config = dict(
    num_attention_heads=2,
    norm_eps=1e-06,
    qk_norm=False,
    parallel_block=True,
    init='uniform',
)
MLP neurons of a small language model. Each row is named by its layer, matrix (down: output weights) and neuron, and shows model dimensions 0-159. Each number is 128 + 32 x the weight over its row's rms, rounded and kept within 0 to 255. Numbers have three digits each.
A block is one neuron, or neurons of one layer that tend to fire together. After each block is what it responds to, as a language model described it from the Wikipedia text at the highest values.

L6.down29:077162108103117154146090113136123149081136098086161113161200122116176190076168101138149133096104094129125087175168158171178121105101147115085154131071087142126074117130180154191182134124143141133059076173176139100118155103123092184150157120129094134138066097164093129167082090160136117162109084103181150145126166145171142093130184091123113138139103158102114163130119156118143195126133096124105118134077116164117083170178116151113090135094144128064149080118080116175101095149092166
L6.down78:163133078132159116152173096143127131138107117101111129109116158110188105115134171137106136102111118122125047120132076134158145144150179168109111155122146160108064129084188169103102169106134121161145066140110112107121104130131142205150133106067118189087127143118148129057129166148085141124199124170109148131105155136189110135067126211159150107128064104147101123149175121108130140071102105227146113139119183103087072089173163135181147134092084129106102119119107171114172126090113100
L6.down134:111093179198139107172164149118122124091156108161100121112091109143133107133108121097125110105196102165150125136125136110161152157132114172120115143123180090079130114125116110121140075181100060195134159194135112200117142169062111082125130088170083102123161133051167167069101112042140112112105188155148147068116123131120197092133119134128147106140079101077101184133149162143129114122145137140154148171161109087112133172123123081120113132065091128087147162178155145174157131139084107
L6.down262:160147105164071093161119108128134153107117176117111122080077137165103123133120109117104116139138154102099112170093181110121151147124058090129160107131113099141215072120152179109142150164219109103128076083102114154123098133123094100124071111106117210150151158115115145136123130077152131156146115177146127121204125131130113068130163169184144086158096154129116123108121060183154142096123110109185148145136123161065180066109111116192192108092137116153090136162135174131146133116105067
L6.down298:155138120160131066142108140149148142146145137087121112100195134154158128136114152103139116163109122136131136129122167110058079104174173132138213183068117149061105103141116148109090086141134160145045121111083187193105104124074100134087132101108089151107142170092135140150149131117099095108177132148139124108113182091165049118100102137130131178128134164110181037147108096183151111101158190166137172107103142109116192143153164125099068148071143127140104141154089147143144152140116093
L6.down426:130147057090126169088130160124108151144117092072054127190141105117072061141140094152141105128048127081165147149133125135165109135101144184086139160085142155114115088150096128102132140094183135137149100173128127126127169068137148044144144123164080134061173121133122131077100119131112114133182165116095154168132102187216122159087145111147147134131143132136132120188126139071156175096135081112153114119057154201170094098169107110157168146147089137146132155103135140113143146129107160
L6.down456:171152158091145137097107147099133110098053175101125129122120126153112120137157153082109159140162186184151106115167107118157096124059074083119136194153158110069158119099116178111098183120159124110163128147129205143099125143113140169154107147140181147129112160154138161150148091143130150163131173113137106147161153158144145112084140164165130094062091124083136208139108147170064096150106120079122197066109053127040130102133117134154124152113089133112091108081082086134150116154102111
L6.down595:133131100128115082088101175121089176137106154091128162154094096158104099134183144141155100143066104107049122113097153198157133142075125141116159218111139093134094140092086124186104152106161105124078108152177121159128111121133143122150089116155177144109160135155114153111093037113109128131130062184062094148124179137127070136207120199137175147169099188145076148167127123115167149126091107134154150091153115108146108103141132132136130064147144085107107084143137164150149162131108105
Responds to: Closing == marks of Wikipedia section headings (Geography, Filmography, History), plus inner word pieces, often after a leading v: ol in volleyball, et in veteran, ide in video.

L5.down8:130118129079174139132124069148116096140101111132150061107093120130094129127112092143171121126088155094137147127192074162132176120179133144170111138101190142152148129165182109157075154062127110102154097159104128200069094138162179167191059092103172161117109109117137204067184121072153119114139113135144187138104083074146106107120106117098135174156149105155128131161124158092113134141066132149155147136124124074186117102124085181149169177101148133111082134113116095140152077106136119
Responds to: Word-final suffix pieces like -al, -ual, -ial, -ational completing a split stem, strongest in person-al, also loc-al, act-ual, journ-al-ist.

L6.down91:099141103120115099144138117161155146150147189095154150130141074140120171105099090081105085099119135093134123124147155126134102134146085129162129158138136108092102102112151067075182119105138146202168124068115094149215121105125139172057186144101127144144123134127181116128098080041150126216182095114094164122136092128165184122114121108095131174164157099084099098126111135132122142116171190146155066108180118111082116138152151192085097086100135101119113131165144176096182147142163120
L6.down111:154115175120121110159156113142134111178164094089141142125162120181128082106115109146122140135089187132190165095167118113159083125150092141218144174192168085050103142107144128147120119177099128128154090138208102086143130140135116085112099149181121111104154103133104095187068102088095083138135113111142096137174142151109148180099177133090132126112129076093131119067142148157158072143145139121120106123141118142084120107161097136105175166164091056062160100115188117060107158131153122
L6.down173:140089126164126163127098129090113105136138081170110099106090103182123112060175079134111128173111103139116109163209110054089133155126170191064154134119100162060116192137123127086174121134123135121161118109143154133174135105142093102133087168184114152076116149149124131203125155127156081140172139161160109146164131122124084104150144076107044128131124104189097139092112129071166100135090130150136117171133154167125109147120146124137159123140106115146137186117055133201166073160093114
L6.down203:147124127118155139135164131064172131133154069124152189104176123092122141059105135072113124135135104162145099155165170137181135145125084132104125097136140077083115142105153158129147100122098137129109051143174140093087138134150148134169104114148120066149158145161177126100105052183094152103112137115140138068107122080144161140139153122103178120141115203132180144170099195137127100121118144134110220140144094144120156154154123066117121131112123131071031121153129050130081166118173102
L6.down523:176097125117124137104133100140116122117119092188140115133080113120083098136111090103168173120128149129190071159103100104133122056146129134068098169114167093126112164119061120145075189113148126088174134114135155152140147088140098098104119187190103177159134103152083139139156051087121110164142136161126123166147159113156105157135166087134131169089225136143164140098086123168241161137119156122137123162037135107141087102110172116099160111098144156164099121112138096137098146156135133
L6.down526:112122134108100158114150120140173140059244142101127084081169160162133171074088065143103139156113175099160148099124115158114093112113119129108151177100111164113133135121111165151137154141031148217145128125137166139141135163179137120169113097119151161089129083157163148057073100162162092078149068079145097123112137169085146160138134137100107117173139136138145153120141120138132129104141147086123218108108153130154108101129074122149156125154089072098100092157096132168079101152108131
L6.down576:211104147154178130097143143080131143125144133100139165089112086125114135147089176094089166114137165168104138140107197153055046089150111117091079143150095093126144201172115119165097129198135179144128153177102128140114089209188157127157098120145177114085145146103085096146137128128098167128142150102097139063159129173096109122103156124075116117085143134061119145056110161160105077119099182132165142102166160095137095108081127144127157152138123088155096117114118132168131147122101136
L6.down620:095129121111199145152111162087166155165092143127093154119056147128118170089167106176197128150162076131182150101079184184144102145120154182189079084178157109105120094107081079129124114161096127129143119149137142090124083141162087138121174071136110072137164150138179128126166161114128134141110109140164155088168168142112169122102114093107158161122134123084112133081104166151171082105100107075123098130142107149118128131148132176077100094172035128097126077137098182097165110105145150
Responds to: Highly predictable word pieces and template tokens, such as unit fragments in stat infoboxes (k of km², s of sq mi), line-start dashes, and word endings (differ-ent, souther-n).

L2.down6:122112056187152090095104161110153129094100095128131190184145126128120155172114081173150102126177145189096078132084142065140118147136124103073109083098139125116129144174179088203154172101146189083164101107095158124118114133140137146119122129054135145074067126123138127115141196140201107140160128094084152095167110070111150153179140101139099100096142158127128116105078143097118103157107163145138130128106155098177129133096101163096127149152113156180093098089186175175133088107132157
L2.down125:121109121213172109120135163146055156116112144082080172150088078141117174148128141154119179134088134154128175101138154132125134134089097141125118149160137104179137119082185125104131158092142160109124090108121121140119089159043169138103137191140171101173039175157091132136189122108145126093108146147159173138113158127140041116172088076142167157143129135079142134102128156168086105103129104082123098141177113137094144102096097170150119076088065097103144193155154132141127171122091144
L2.down166:118203156128156118169113119148157131092154115116117118171135120160107051111147075160132161082158088171150158121168143180127137091128129124119115082080126153138159114146164121076137144083121156085135084142098118136126087145157068074162082131072164172134099114098134122139079135146099131146134066083068142232106127124118116151111125090123110117117088165139168140177067110073077131107133160159110062176146123128128165134119099107131186198174130156078100129142154181113116138168186148
L2.down271:145153102164174138163079121149200129111135061184158123180108133141141127127166086124159192085161157151136114115119092117147140105106148107098088091127131152136120133124148099123149176168122144102146091047193089219126145087139105160122117111076093141107122148155080075095125091072136138094140150148122129161090073117132107147111117060158120124116074112112161106052161104104123150176126125141164133134106103107191200139164145157146139142066168118119071132175091121179174111088151123
L2.down459:134138119124169167102204080078129081104143164178106179166096099125130108091115112136125164115133141131107158100129057114122159155151162132132119116131158132169152165202166142169150126101129131144167166122119117198123164098131095116146150129143094137059129166161102102143099160155094119147135135079050142116165082099156119062121091083124136146158089149121153064086072163151080138138156114130111086118089085127183199101091122126100114102158116173165161159117199171132151055090098132
L2.down508:163086107157107122117092137115085145083120173182144186100193162138139120160141138198163129123124123135075130138121156100182120130179079126193092129093123135117162136127136101175171155077092154117150094128126103103166144147122166099141123157170150146159101102159107147165088073102165117108073158106107122130115108089143131110187055113160187104090089148057131120077056094132105120148051149095061187130107086159137134128161143139161105153152177144097103105102149158178127152076155129
L2.down529:141114105114143166154124149093150055103115080132086096093113167083152141185123198104126115093177131155178087135136193096185085139103163100135138089124180077183142137142106110187098090068118122156099143093125146114096173204108174150122113156106111113140133100134120131066130157187184068146108128127144181118147122115137071194182139089121106114087169123102176147125157104130096108148075144183104106133142119131094139139103078145128154122097145092101154184102149149173143156065122133
L2.down557:090098127167167145159159153102126174140096119127126160142189154158136092133122112156089120173105116076136162089129067184119113097076109147118116173126144187125072123095114175144108100077161132177096110216159133071116082162161155133113187122156104138165088154092091113165175052146110097103144186099084086128081141148152110132180136124185134117081137142146182136151075081142151115159094168096128168147092140113182147100169144106103138085087144099121117078124075126105119112172133149
Responds to: Word-piece tokens that come right after a split-off initial c or C inside a word, such as le in c-le-ar, on in O'C-on-nor, or in c-or-respondent.

L6.down200:178113126080129113170140152095095130135134096130157112138087095148122100177138128153096169126101162099121151118181108168168063098087059139060095086158161142104173114182146084117069131143102143184127116141115145210152118135092120080176135198117179094123153098127131108117099146174076159164093145107161106167117137154104148101137101095167102118174146147113158164139146115125187188079052111129128119144046150168155097149140051133114140172152127109139149125124098072171134111124107103
L6.down357:126151051085168117181135124073137109132186134141134133106112083075137116089122147136069130133115125072124194087139102174187119142153161126153111106151086140137099123162188173179203172151110143112126139105091105056120109107130102071102118195092108124152123131153158109112116114192167104164105100186123160185074112155117127124115184107125123088117123118143201115147155167134085095158146117104091130139099187106196091127115056151099150166147096102102148109103139160083130122155122108
L6.down429:110172141126182082162117091160117145156110180171174109154182176138081121077142124113130130106098143108102166061102160112092154108101112151165146127120150122154096086151195081175095132089110139180124105176118135104086177116179104175169090164082177082112121120134089107110128162144102117150110102092131164163173093094073135169133160132135121143110169123175118140101089104110090130170066134177063081099092131101129136203161070152099148143141158147152127096100155061151134135131072154
L6.down530:100079156154119147130130114117115112142058156144106142116167107186114139144131153167043163177102197105175094165081103119097107088082114128218136078140146160116216097155143099187229154137136152141175137113120125117110101188170110162134107146111144143152119124088134144144121158134138115075142152171139140150093119141119097112136098084124111136135120103110101180088119104197120153149151077148133140114153096128109083132087111093088093133192110123052101108201098102136110102115145120
L6.down544:133152056135147092179123081154204116103198135090152140125121112181141218148096117127091133141110112162131157123097128115154063112133145144120103138143067089100114156152114094165193114145103152075123115133170131110145118088076138082117127107200129125088123134127105126094130079105096126120124124162149145080179113110159108121166146113112167107113063111139075173113090099088177169099142178077131158173169120120129130148136155160152156174159036158054176139141152162106146098125163113
L6.down555:055103140088132149134195134131116140192151098177161133116150110073131150130144193156145141135161141160117097164087086146110064114168140136158096084150107167123137096191163102136087146113182164129110123128163153163127101136152148123123164126183100107082136109038080146094107157110166133168153158150138087114145100119129076126085097057127101114209113139066135129119132130105102127098145136136158067133126087122148073152093195027124113149140181155114099148153139168111117113164116104
L6.down573:115162144148147150061147171122171104120146088152152133189137109121216099085102103153111096116115054183121142182092118157095158130141124191130170127091094145094117134166141104103148137122127114118157169140076147099097158147085137147141139137198133133126136088101145130152105158053063175118161145092116130114159089124078159104114095079114120140171090153117113077150136062139163106122128126097052121115165133136148112137087105162106208101133090074163135164152157154176141061162179157
L6.down591:064145163085134157186102179183132094094100172111136118119123130125149102130089175095094124127123194127164111146160108100068148109157113108064137098121139112154088145110097076093145157160161102114103133205096186112161112175170133099150120120129122105166156196090128121124144141114104157061104121196086096133099167179170147112138086121121088094124072125097150092125129111167093111151207161120091099113173126127088164107122161160100202161114170090126124147128117111140182084092156174
Responds to: Short word-internal pieces, mostly "al" right after an initial B/b or other consonant: balconies, Baltimore, Walnut, arrival; also h, ir, ron.

L2.down15:112091156146146163129133106080194160093186104131120106094120102087154130162147154110158088123196160092228177158104139142118121176096087105104160165096148158109175117133128174098142121108157116101135155163227116141100103111078128132132113111218136106100151097144143136137159128161073098163113044131152135089079209081076121151118108138149077076088166126097084127130095152086122148133149090120163158087144069106124148132161124095118131122130165075141134133131115145129172151154125139
L2.down131:152108113086153089114111169115149037081108140151135181080103171134132116143087137154127147099141127174188181115131085113122156134150115121170080093142074154150108140129100133168160146156121114152064122140145094193108141133123080192131162141103136123135134128171186200134132156131085113079162125154115118148148105091142074093126110141157109145069126148072137120095104076136095095130201170166057173102157147117173134144096109104174152093132121151136116199113156185122093081073077142
L2.down144:176114083136154108120099079130130105145170157111113145168149142135152161119142150151150125090063113187071147101106136181073144137136092095103088105096160192148129055155108151124148094176123081071185146101197149124122176160108055179135150088105136166107124124147135135105112146118106168120103080137143175171145126066117122172122128122147138150166127046132098095129162144138170097147152095164141103130143159159075117175053130103149127134176120080082098132081086103129132166112202108
L2.down174:151099145125162135097179148085077130102099149140116128125194144139197105121133116158119161081150068133114187086202111079131172120177131114134122196096117083141129094139134123177093165120081175171128130132123144154129109104134090167140101103090096168130145109175144156100069074098119123148149155110123055121128124076150117074132121064127135115148104182092123117103142189141096177120114086091117102076084104114158152081112223121136146176109162157117123116122140154149213127160098145
L2.down210:164125119144136183184141159068122120132129123189140137079178161168132127123167109118164151137068156160125111122147123044164121132091071085085073115058123187167111080138091118172127143166102140141124114132138105164098176128175137149119106154122143136156118154105127079138104157176169136145112150136136094123156198074083176093192113136154172147176142130082127107105101113128053136116067081131114105160086127168059154043164151118099113113116150085140109121143116158083118141145126099
L2.down230:091160149141126148091113117165163073117123121128114073119132132091138140143110125112135169063185076085122165147120171124071198183063101135140106071111175080145134093107137094127136160130203144109163144111157137178080100102138152120120120118116116179157152097104122105094126205141103147064114186089102150080142141063138111139170180169152100149125119161114202115194085116145159080137170108152143100120115156137142072181155069124128188105133131093144075115122166108123119103122108139
L2.down374:146156158125147104140184127103183095094157075175094104153110132155170093168143164083083113177147146089115121173134129088124165113140105080108145187165078164171169116039089163091130175158142126179134076142094126095121124112096055129136091132124175126123122148177134107127177060123093153109154161179136136123174119183126141128113077128125146150102076101101090153107162138131140133117193080066115108123132123164177136153109100145142165076137081141071105110142136127144146129138035126
L2.down543:107154149149158124119123034125133100126119127076188073164127139198103135127167087161106139143139133175117129132102137167116158121162149123157102149106135095090141155184092133142116170162110118141085136156112131185116150079106061085090099090115102143098163118173101173123144133122183131082063147118135134098175155078116080168125153150148147076117150123134152152096119067154141101086148160100155142068123198091088130087070168143111116116140118116138171114131127118099161188080225075
Responds to: Word-piece right after a split-off word-initial B, b, C or c, e.g. the e in B-e-fore, el in b-el-ieving, ast in c-ast.

L5.down613:122162074108166131174081143144127118112092132089113116159120133132132137135096137036134108104193153123090144210139112178089141177117123118173127158135180138103107115067118163115150151147134080145153160106147074091131068103126126072138116097135110140128146117117169135090092066148113144115129105132137166107133151136207136098096136152163162167197127132073173121089073170147080115151168048116173166108179177094124064123139116116118131124180119092124101107110097129133156198171177107
Responds to: Formatting and field tokens in templated Wikipedia data, like line-start dashes and colons in infobox lists (Time zone:), election-table cells (Total votes, Majority |), census phrasing (from 45 to 64).

L2.down1:090143131132110141151167112193112149107137135140165098165109110175172115162154092118144108123160058103088168117089112153096113109057131138107181174167149093137123130140140113117104146113129129149148115133160136153091095113073128100088098057095170114154135173052183091195131099159094197101115119177124129070108136073092115119128132128084109131098195134158122184169115130128092108117111101099143199120083130174139146120135100115140090183173166047158153094119218141129113149150112142
L2.down193:146082167118134163130080129166095095099116139159120192099152157076116178137184100179126206155063166137161105098170112123163068179151113145109096118119127130126183144159187079081122154141131117123188084080174130179132092085140119124124102162084153146123095155187087106124046110191179143092086100116125084128143151150167157129136053116136134088139102055125120111123122135125094158124116093148181158130124187109085145125122081147155136156118128140084154093118110149135127097100091142
L2.down199:126092136085089197181153111108185099102120129110108182153182125117164129123082119157145148174044174114204122106126079099071142097070163139105143168133137170106179069112109115173094106138082136130106172093133171125140158141150190126119122140127151101166151115111168091071108114158133143113136184182134157078092124106111156097121137131108120098072091065124058125138133190109122119147146142158115101140140095096148128101170104100127138126132190109099081177165156167137114054139134152
L2.down205:119124125159166061105166137110128136052081112068146123144165133159127129171071097159126135135201128130096139149107124085127131165150120126071176139103207108133139122141099142164132082124142182179116140064093185100127135084144131159092126139109038120144142165077125106125083130132162109110106098148147153094139145085161131131156152087125099108109107156140122128203164141131126161106089110097094128125136136118185176122149110052160148142065103105173162154123096181094167134107097225
L2.down378:134160143158107169119171110123114127099118132094180070093079158096114184108148074097152217110151123087169137110122097077155074113104093128104086163123174082190075127139121134125188147107143118129071168182180121174133174107193158143094126105094072059170136188127110137105148138098173085152113091120161087067150135123163096125122101145073131127107119119159120105133197162132119124099115162165104116142111148136139141175167219103125099143084096137133117154138085104127133106098128120
L2.down479:112167109090179152117173149134103150118157140105142089156129075118095150169173112155179169129179104045129159132110082186066108100133132109108194147179093135140091144187101143142144097075195146109107163083111125139166054098121138152109153074088122160169147160069125134109137126084103151105133128111130145081134101195103114094113129174065154168134194160081090185083217137120126125143122104099141163125131096107140089149157108120104106116171136115087140093148162136132106147114134160
L2.down560:137091165121100093119214070103196137138147093107143109152110081132099134156111089174106131161137153115180144118116120072032087170077134100108143154103170162144153046118142069153136147114123108118150190141089114140169135081200149085063145130103088095147127146092127133158124075164120170142091129119110165065176140149104085146178135169096110104166155176067169152134094128134153157083100125152106121130128152165170153105159128102099131123121151169087131171143138117122115115114118189
L2.down590:180106097108153152094169098087111128100139116069215097110132144171100159106168100097159108136153174129145125147074079159125091092054170117151151112112193144100160132195128132096132123127159126150128165087153159106116106103149148164078134132114108115181071183120127113080076181130159122119095116147136074043197116151196133117126134159120056090114148134146113107130169149148092137172128143135098190143112113107156165159154123071198120133093108106069114125129123170122125100111098117
Responds to: Final or inner capital letter pieces of all-caps abbreviations, often in sports tables and codes, such as EFL, BBC, NBA, GDP.

L6.down70:035121131119087113142129190156158118098098110073133110126125104086106154156123065121142170126117133119152108080205090098161115122235146128090111091137143155175119060158126133112166100124133160165157139064131144162149135106125136084123157080142137152130090129110143125138139179127155127088163091075091167155135100146165151148142150075185082156219120140123127161128075105139071124084146076161156068208114111105100130163087125093135146153130129158117117127167141150123141139086136164
L6.down166:060154132120113109155091137103155129156109146102066129088122203158220146139109153152120119159111167138157176181139119117161123160121146175151089125109076096158164141051060112078151148153158139112114134120113108134155146153144055073097126092159076091110111139067169130114139128152148095100175108112141106200176110081115113141144140153128131134073129147185119119125176151120101122102152097183143157086075132112129103182108129073172118132120108149149087134180080120182056119104140144
L6.down186:130190090174073135110139170115110171183109212122118124045137168139146155153125140122136156180110105078094104194152092174124121120140154114111101054112146222104116072156118090155173120178153112058166148082147114071086117093129112090101155155107128105142134141061124147123143158113109145174106207115092162101126101086131078110105143132144159099146112100128127141127134126161090124134150170138144166085129105107184107173110080157141124137157134160158108104112128129119152053122102170
L6.down328:095188133175134157157124177132161155160151139111136164149157133133142121114114177122069126128110196156104112113129128126132092208103108144177125096080101120135124110111115188058084174169140086097065144097135157105133138144100111078090134140086130144171155168087120150165171120117095126140130130124097153145124096089117176149094139099166158114178135076157198114111081176118117120098165132139069136134128116154076139195103056150141186088168119134168112088145128087102140078066115052
L6.down367:146117190129158189113142138124133130154161176123102067076161122136159175106114098135130129149122096119167161111104099068188125094162106123061161148129103094118149132117094170039203129124124116126159150150132134152181134175174107088081178124105089126126143159190185058119109091125160151082139095168133093092142082128158111107180134152176092172176136113115170106143098139121127086115131150118075150094098127121139098117130132094107146150152101170129136150192066062125064125087157148
L6.down531:151114100171132122107126134181124159128141105163053149113164117123108100164097152165122097114187113175055147171139093131167110103111121148134146127055163177092087171112154092113157091159145145177133140131134081176122130140120183099139100138175130124100157113053102079134082145144082098134083148117149203102092082147104135180098083157163095122077168141124155143103123101156132077132157135162141144195097076093153105143116091121105184092173048108132143181127149112180140161090125154
L6.down561:125083097155163122136102134122133103097098146146110127153093103152093120162140129125159181075110154120128167127132142077095132076170123150112134137085161156109065087098119146088147169102150133088041134130175160119055101135164101165108104115178179150079190212139197116141073120134164146144161092147067156141090126133146088096170093112173147174144081182127170072143189171133148128107110095115092171160111099165132105145142119107092142119141083139173103150190137085115129096095140094
L6.down623:143079092129143153184142141130136131105155121028147188109161155114062134096117069114124113097130136127205146075106119160111104123115096132054121111089134100123126191185154134170065119113121111158150160174145121127173132110118207127175159103107082140113113093106144132149163100137172110145124094087121095181132136140134196127111167145130138074150135102102155123159131119119094119116120128093105180133180121136076100176108083147089163101173106089049164089117179152194120156125129167
Responds to: Second word-piece of a word broken into small fragments, usually after an initial "c" or "con", as in c-or-ridors, c-he-mistry, c-re-ated.

L5.down144:073071129146187083136135161198104131131195164134144173080131154164106117133151114093104119095088114129185092166155094151112167175072143136132210141133136108100094130108102116135082105141139183179113122195117148126156145112151096104154156109081129097096143143089162113170125067117121146164114142132172111128110095108088064157076192151161099103109102125102116181147169076057115084180147101118144149109174177138127078055148137116152139124103142188145140127110141144114072111143106147
Responds to: Closing equals signs ending wiki section headings such as "== Early life and career ==", "==History==" and title lines, plus scattered word-final suffixes like -ly, -ations.

L2.down77:131159157078122106142157179070089097117157146097104128110105068145081145143093129171170099183221155117100106070102154213160197097101137096156133121165108136087159122147099085132096176160117124141133066139066146161139138114137120125095083143084127147116137098147137098129143156175095183081137155163144103057154131128174132168140117121119136129113130175149123144071106112121126182133106112168093174131108119119127153117109138202068141126101128185144138094159097162129037159101109136
L2.down201:135140139162148077154171129174149130132148122128116140154142083087130034102183199161133077125091123149145096136136130116099138185154163143155049142124071110170141170124123191047129186140152092105068125148103132117137098160153136145118097113108145110104081061120114130160189106171072141076149169137160127150147076147123155137071174155112148137138123127114149140145088149121122087139100178168134098126063071140129113157172093176095126059145141115080114108138168161120087159132127087
L2.down279:134137107108119165126122171121095131093112110147171130132107115091112201166116114149188147138227105099081160142108107190112114160152142069128144107118094180124061161145085057127115116103102197150071221138105135140135112145084197123109170146126152106127126077089117117117103137136158087113155151194144148109111167115148166123128123128151127104142160116073065142125139129091144165107093045144125185151139104135120149108090150105108122111079102180142151056112118134131141194142097097
L2.down319:116158202110119226101159142106113100123148146122156177163085145168076124120127141068168125133121105129085141103109129169124119123142132095171105104095113131188123052183156124165124115144129121100190161109170177161147207107130125174107093130091134136155111146083108189081147210119103130126089120165098107129118040088173133150135204084104121115095091151139114103111126122137094072138112155122110063123166167113094167163121175147127134151076102106125164113094133123126120111151145082
L2.down415:122125115143116124133120120082129156131091157113150031064147117107108128158122154152163081112098096121101194183150123091109142098166178105191140097096170161145123165145142130114122091104097131125095122154137128163106112090178156140067090129122152169137144145135137104121162122197116109100109141157148172110108099191106198093166139141175124110066102111110102124140111128136101076145106205159104126141124101095132093146187099123110118097077157138046188086105128200173091188082149166
L2.down492:068170116216094120140177167140138185116204166171121133109182152168151169119137143083134155121158115096069114094131139093102147102096162100130138137190160095125112173153122084053128118101129159107147180129122133128118064128159133090128166180107069099111171168118156118135102072087139099116158108170127156097093089138107145120127146132072195165130131123125142089114128158129155068154103108117109151207170118140141107137107123067117150019159135136103095118122096087113110124137129109
L2.down513:130173117114147148135138100125108092170127134122092133104099122123169120159094108141134086170179126064102118131065164174144166119093115064189155167130130145129126126060093114036130160180163143191186097186100164104113104128114141130148101126092116084180063099123171110192136138109086118130124170116148140134123137123123179124176142092096186128112130143182071142135159114106141138121151137188079135118150120141089112136057095145136182091136084109146102085145208127114068131104110171
L2.down522:171157144099142139106115158119108162118089128123091103130139099142116137118122180146200086169186140157062078103100119172202188105037172142189136115175082168116119125119110101126134179149152149142134102109155167153129124105093108094133119140167122098112128119160126134104108147151116149102121185168096096020162125129146140121155094094084064114146132117141118097116197098117099181140099139160118151176086162118074114132100116135106147100087107122086120149138131180156082214107089099
Responds to: Word-internal continuation fragments after an opening piece, most strongly "ation" in Population in infoboxes, plus "t" in Pt., captain, Massachusetts, and "o" in poet.